config.yaml
n_layer: 12
d_model: 448
n_head: 4
n_kv_head: 4
head_dim: 64
d_mlp: 896
vocab_size: 2048
activation: "tanh_gelu"
norm: "layernorm"
norm_place: "pre"
norm_eps: 1e-06
positions: "learned"
qk_norm: false
attn_scale: 0.125
bias: "all"
tie_embeddings: true
parallel_block: false
extras: ["capped logits"]
init: "normal"
init_std_qkv: 0.0238
init_std_o: 0.00643
init_std_up: 0.0238
init_std_down: 0.00344
optimizer: "adamw"
lr: 0.000498
beta1: 0.9
beta2: 0.98
weight_decay: 0.53
lr_head: 0.0115
warmup_steps: 278
schedule: "wsd"
decay_fraction: 0.923
decay_shape: "linear"
final_lr_fraction: 0.1
batch_tokens: [16384, 32768, 65536]
seq_len: 384
doc_mask: true
train_tokens: 314400000
steps: 8353
dataset: "wikipedia_en"
MLP neurons of a small language model. Each row is named by its layer, matrix (up: input weights) and neuron, and shows model dimensions 64-191. Each number is 200 + 20 x the weight over its row's rms, rounded and kept within 0 to 999.
After each neuron's rows, "fires after" lists the tokens most often just before its 100 highest values on Wikipedia text that the model never trained on.

L4.up865,223,199,207,223,187,204,216,170,212,223,185,161,204,217,192,192,201,171,163,226,179,187,199,220,242,253,195,206,223,196,189,161,212,193,190,198,214,234,202,212,174,202,161,188,212,202,208,198,191,194,223,212,231,180,205,237,198,203,187,175,196,223,218,200,199,190,165,178,202,189,210,207,200,175,201,184,215,191,206,177,196,200,181,191,162,188,207,164,195,205,196,205,187,208,166,215,179,189,193,222,236,221,189,223,197,206,183,178,222,224,208,183,226,220,184,184,219,219,196,188,219,205,190,159,193,201,172,228
fires after: " in", " In", " Con", " con", " Bar"

L5.up402,213,224,220,236,225,193,196,208,218,182,185,186,211,201,201,175,193,206,211,208,172,197,214,207,222,210,216,160,234,194,207,189,236,199,208,190,217,219,216,203,226,217,193,227,223,212,242,194,194,176,192,209,211,206,201,196,211,186,188,185,205,219,168,169,183,192,213,196,243,183,220,216,207,206,188,232,229,190,201,207,193,196,182,216,209,174,195,214,216,239,149,204,193,188,179,236,183,206,189,182,205,143,210,193,185,193,182,215,199,195,195,206,203,218,166,216,175,190,212,163,235,207,228,175,218,182,173,200
fires after: " at", " Port", " count", " St", "er"

L7.up210,196,202,182,180,213,223,210,174,188,189,185,171,195,202,183,216,202,212,203,233,202,195,210,211,218,168,228,195,180,166,203,202,208,192,186,201,179,206,172,202,207,231,200,194,201,176,201,188,188,212,190,191,199,226,184,185,185,204,175,240,172,196,176,187,193,243,229,232,163,198,171,178,171,187,184,190,210,185,223,190,214,207,177,213,215,199,220,216,221,182,234,202,180,209,205,222,187,194,204,221,201,238,215,200,219,175,207,188,211,146,204,168,190,179,211,195,201,193,191,181,223,229,172,213,163,184,215,203
fires after: " ", " a", "\n", " c", " ca"

L3.up767,193,196,201,235,221,181,191,220,202,198,213,176,229,201,180,192,208,179,208,211,171,202,206,195,184,202,223,213,246,191,169,154,179,195,183,217,224,199,170,241,198,199,218,228,216,200,223,206,192,177,219,193,224,222,234,186,187,208,204,189,184,181,240,231,178,206,201,192,191,143,218,198,170,231,175,225,223,192,212,182,222,208,184,205,192,140,197,170,199,172,161,181,230,196,169,186,184,168,172,212,216,207,212,183,229,206,187,194,212,209,194,228,186,221,194,203,207,217,224,193,224,204,209,223,192,189,200,198
fires after: "re", " For", " Har", "or", " lo", " re"

L7.up406,159,179,182,219,215,157,202,178,198,215,180,182,207,215,188,189,185,200,213,191,184,224,173,221,162,229,219,169,202,218,172,197,203,201,212,198,197,223,199,216,169,181,198,202,214,200,177,187,227,196,216,197,185,189,178,231,207,158,171,180,187,220,210,193,190,173,142,202,225,209,227,222,233,193,187,166,245,168,163,197,229,196,171,197,199,196,200,223,207,177,196,220,206,167,215,185,230,217,179,189,218,171,204,241,202,233,199,161,172,192,189,206,223,236,173,162,178,153,221,206,191,213,194,174,166,196,195,195
fires after: " W", " M", "n", "m", "r"

L4.up234,203,175,200,215,223,216,200,220,192,196,195,190,187,178,178,232,184,210,204,215,160,205,258,158,234,184,203,228,206,194,177,178,195,191,219,222,172,236,182,252,190,214,188,219,215,202,189,232,164,202,198,184,220,218,206,202,166,219,249,172,194,196,231,198,190,213,199,175,184,193,204,201,209,216,192,206,211,223,191,178,204,221,210,230,234,167,209,219,207,211,212,218,227,207,178,200,181,204,191,199,209,242,240,214,179,207,189,212,213,156,198,195,218,250,183,214,199,189,215,199,232,205,224,211,163,195,177,211
fires after: " No", " Har", " Li", " For", "or", " Hu"

L3.up433,195,178,173,219,206,208,206,216,229,224,176,223,197,183,220,188,156,159,190,214,216,185,229,226,234,220,218,228,207,173,160,185,233,196,236,198,191,194,206,184,206,191,205,176,170,203,191,204,211,185,172,188,181,175,209,208,215,202,185,182,201,235,160,167,161,185,224,201,191,185,223,182,211,185,186,241,151,197,213,179,188,255,220,205,170,196,233,221,223,215,163,212,233,207,210,212,187,221,196,198,206,206,213,211,240,205,190,194,179,163,182,206,230,203,199,199,240,214,202,166,178,218,196,168,198,183,209,189
fires after: " Lo", " Bo", "ri", " lo", "lo"

L5.up71,198,195,177,235,191,169,212,190,211,182,185,180,209,197,187,189,196,192,218,186,165,189,218,188,226,267,224,230,222,211,178,166,202,189,199,165,200,207,221,211,213,168,198,215,200,215,246,189,195,201,206,184,217,234,232,199,178,202,190,217,168,232,185,181,190,228,207,177,208,188,221,206,216,208,188,198,201,202,210,166,191,206,211,186,203,181,222,218,196,204,182,211,225,175,200,224,174,189,143,195,230,221,182,228,223,209,170,177,206,201,227,200,198,183,185,198,213,202,210,149,207,206,177,166,232,210,184,228
fires after: " 17", " 19", "er", " Port", " in", " Con"

L3.up385,185,177,166,206,145,178,180,188,232,220,179,187,215,185,194,202,170,171,196,233,192,238,195,215,194,215,214,186,207,191,222,182,211,187,200,190,224,162,207,223,177,184,195,196,212,202,182,189,212,186,194,220,210,195,217,188,159,200,186,185,241,197,167,144,180,187,218,203,182,186,214,200,229,193,240,203,212,180,164,194,227,210,211,187,190,172,231,215,222,189,183,207,193,219,191,221,206,203,172,235,210,181,215,202,220,195,247,193,205,213,219,206,247,200,196,169,220,223,179,212,188,209,183,179,196,195,206,173
fires after: "ri", " Republic", " lo", "tri", "ni"

L7.up782,243,182,202,207,221,181,199,154,200,191,186,228,187,213,192,187,170,187,209,192,189,200,232,190,227,195,212,217,176,214,191,184,244,204,213,165,174,224,181,161,227,136,212,243,187,188,201,196,201,221,170,191,204,220,192,180,170,228,176,209,156,160,188,197,207,223,232,221,183,193,221,223,206,219,192,199,205,192,184,214,224,201,185,205,234,235,214,207,179,169,195,205,200,204,219,240,157,204,202,216,180,233,184,218,234,189,206,199,217,197,198,203,211,223,200,150,177,199,169,197,177,219,196,195,143,172,201,231
fires after: "\n", " c", "de", "-", "•"

L4.up877,234,169,195,224,215,200,205,193,218,208,177,190,207,202,208,219,223,176,225,190,196,191,231,180,178,200,210,210,200,237,216,178,223,195,218,223,207,200,210,218,207,179,205,194,181,178,208,227,198,190,170,211,176,214,189,208,201,182,199,216,198,242,244,206,194,260,202,195,202,220,209,207,173,158,212,202,223,230,160,208,199,199,175,194,222,179,194,217,196,169,196,185,215,140,171,185,190,195,186,190,216,193,194,193,215,205,197,198,168,192,195,219,200,236,222,180,189,154,167,197,236,209,218,205,170,198,198,194
fires after: " G", "G", " Har", "ri", " K", " "

L6.up749,172,152,222,215,206,174,185,170,271,209,223,212,212,209,212,202,222,196,195,224,197,213,199,258,230,210,218,194,216,163,213,182,215,171,186,209,205,215,196,228,200,172,176,193,156,183,207,228,185,213,189,206,201,182,193,193,202,213,183,188,212,223,210,207,192,174,178,211,206,176,189,199,193,205,233,218,191,183,205,172,177,185,206,184,175,207,201,166,184,180,187,223,240,197,203,196,193,190,148,182,226,169,222,251,253,221,180,172,209,203,211,184,190,245,201,195,215,199,218,196,170,219,226,163,228,199,191,181
fires after: "s", "is", "es", "on", "al"

L6.up195,227,204,236,201,212,195,200,165,248,231,194,233,184,168,212,208,191,190,218,230,230,169,175,255,206,223,215,238,183,194,194,186,223,191,201,175,222,184,218,204,194,218,179,168,200,188,173,219,213,226,200,199,200,177,179,193,226,210,171,204,185,239,195,223,184,197,187,227,212,192,182,208,201,206,230,184,228,186,202,228,227,169,223,193,164,194,219,194,186,182,174,211,238,200,211,206,186,211,199,150,197,161,213,158,232,178,214,194,225,198,234,190,151,227,232,218,203,212,188,170,213,213,213,144,234,178,204,205
fires after: "s", "mit", "as", "is", "os", "oc"

L3.up708,176,218,217,236,177,189,201,198,195,190,153,215,188,209,203,206,212,195,230,183,195,165,218,150,202,212,207,234,199,214,213,158,226,162,186,212,193,210,194,169,230,214,226,196,191,204,216,201,204,181,191,211,205,197,217,264,199,221,199,210,203,192,192,175,195,182,197,220,208,165,205,198,244,181,176,218,205,185,197,173,193,219,214,198,223,188,211,188,177,212,156,206,190,181,217,223,223,197,203,167,228,208,180,180,218,183,179,176,208,196,194,200,212,195,178,219,199,188,185,177,183,204,218,197,185,195,180,191
fires after: " Ne", " I", "y", "hi", "O", " O"

L3.up144,221,231,209,204,187,184,180,186,207,211,185,187,192,239,198,222,214,204,166,213,174,213,200,174,221,203,207,187,221,189,187,189,222,204,225,216,220,209,188,181,199,167,179,217,194,178,191,212,217,177,183,221,199,233,176,149,197,201,247,230,167,247,209,185,194,191,179,212,233,221,206,217,156,186,223,220,190,216,158,171,210,228,188,175,221,206,215,242,180,174,172,205,215,198,207,207,217,198,194,176,225,206,194,211,224,190,191,219,168,212,202,184,202,226,205,189,206,194,199,201,226,224,149,185,182,209,191,226
fires after: " p", " collect", "li", "ri", " G", "P"

L3.up537,214,189,202,170,164,185,189,199,192,190,200,236,198,195,192,203,225,201,160,225,204,183,210,236,212,209,200,183,171,180,220,182,219,229,203,204,234,206,225,178,221,184,236,208,158,235,191,209,204,202,190,184,198,225,202,212,168,174,197,195,203,195,177,192,199,216,215,205,215,198,214,199,221,189,203,205,184,211,179,174,186,209,162,209,156,153,201,163,219,233,159,192,224,209,183,239,200,223,218,218,213,199,177,224,166,202,187,197,193,208,198,219,217,199,202,195,219,209,195,197,199,203,183,200,179,212,195,179
fires after: ".", "low", "er"

L4.up719,197,200,215,224,209,198,221,163,190,215,206,204,223,204,181,195,178,201,204,188,219,205,179,191,213,198,216,230,186,192,197,190,236,187,244,199,216,221,158,186,200,167,168,195,189,200,193,197,186,234,216,216,193,211,184,192,204,207,178,207,194,201,192,213,189,198,201,213,219,174,191,208,247,194,251,194,190,203,196,192,198,208,210,182,195,188,244,224,202,174,233,201,217,213,190,185,161,194,224,215,222,216,169,209,221,198,192,183,176,200,207,205,176,215,227,194,160,196,187,203,144,222,226,186,218,198,191,216
fires after: "\n", ".", "M", ";", " G", "-"

L4.up336,174,240,218,190,182,180,192,219,214,210,197,218,180,168,188,178,191,190,228,196,179,195,190,220,216,208,196,165,182,202,185,168,229,223,192,223,173,237,191,203,198,191,225,191,194,224,200,198,212,220,171,229,234,194,160,228,213,220,172,233,204,214,136,224,190,209,178,184,198,187,198,202,227,162,210,212,192,207,212,173,204,205,185,218,200,197,197,214,228,199,169,194,216,224,236,240,214,177,190,181,212,182,228,161,188,212,191,183,200,209,182,190,220,203,197,186,221,172,205,192,215,196,183,171,176,158,181,202
fires after: " De", "ch", "ff", " pro", " Sp"

L6.up360,162,171,204,171,162,181,182,153,232,195,214,210,218,191,180,214,201,178,204,211,198,193,172,184,167,186,208,192,220,188,203,195,182,167,188,200,205,217,203,251,217,168,189,181,221,205,191,230,152,207,205,174,179,190,198,181,202,136,193,184,205,228,201,220,197,202,201,215,173,230,204,184,194,202,182,193,216,182,191,212,211,215,258,197,185,156,192,189,200,207,186,237,200,181,251,198,223,195,204,208,193,210,207,205,224,193,203,194,212,211,192,197,232,226,189,191,186,173,193,209,211,201,207,176,241,199,203,171
fires after: "ar", "or", "al", "ol", "l", "g"

L7.up749,164,217,192,177,180,168,198,205,178,198,218,213,203,230,176,213,228,226,229,209,204,204,229,202,171,181,207,201,184,212,179,208,181,182,192,181,210,194,198,258,218,203,194,224,209,198,166,197,190,192,175,164,164,194,213,202,197,159,205,202,221,210,217,208,198,187,208,195,217,173,216,184,220,226,229,187,197,219,203,143,204,178,177,189,211,161,153,187,165,197,212,223,229,208,175,219,224,195,202,174,183,223,205,187,208,170,186,185,184,223,193,197,228,210,206,193,169,181,171,214,181,216,195,177,198,169,201,198
fires after: "n", "al", "ar", "g", "leg", " f"

L5.up254,192,203,226,183,204,205,199,218,208,202,192,207,201,204,213,220,177,198,205,184,170,221,191,177,206,197,222,198,189,213,174,179,210,208,172,196,225,237,206,200,257,170,213,243,186,190,198,209,153,189,187,166,189,231,185,231,184,209,216,196,208,229,231,166,195,237,185,199,234,194,222,168,184,195,182,198,212,186,177,196,169,222,177,217,219,142,185,219,186,217,186,228,239,235,153,232,190,202,163,202,206,218,211,184,217,223,218,216,198,180,209,201,223,199,188,187,188,204,222,161,229,212,235,183,204,171,188,209
fires after: " one", " No", "l", "le", "re", " For"

L3.up627,188,212,222,181,207,210,202,200,204,218,197,196,205,215,186,228,174,250,194,190,193,211,205,217,237,222,225,199,197,203,203,208,185,210,219,193,190,236,212,181,197,200,222,187,200,190,207,194,196,228,215,198,216,226,183,218,213,209,175,184,224,188,205,193,196,194,203,208,188,196,207,190,204,209,173,217,203,179,197,185,200,222,204,185,209,213,209,221,244,202,188,214,205,220,199,237,184,208,224,152,235,189,213,166,204,196,206,192,188,191,200,176,198,198,220,186,212,215,210,232,208,217,191,161,196,187,183,245
fires after: " de", " d", " pro", "ch"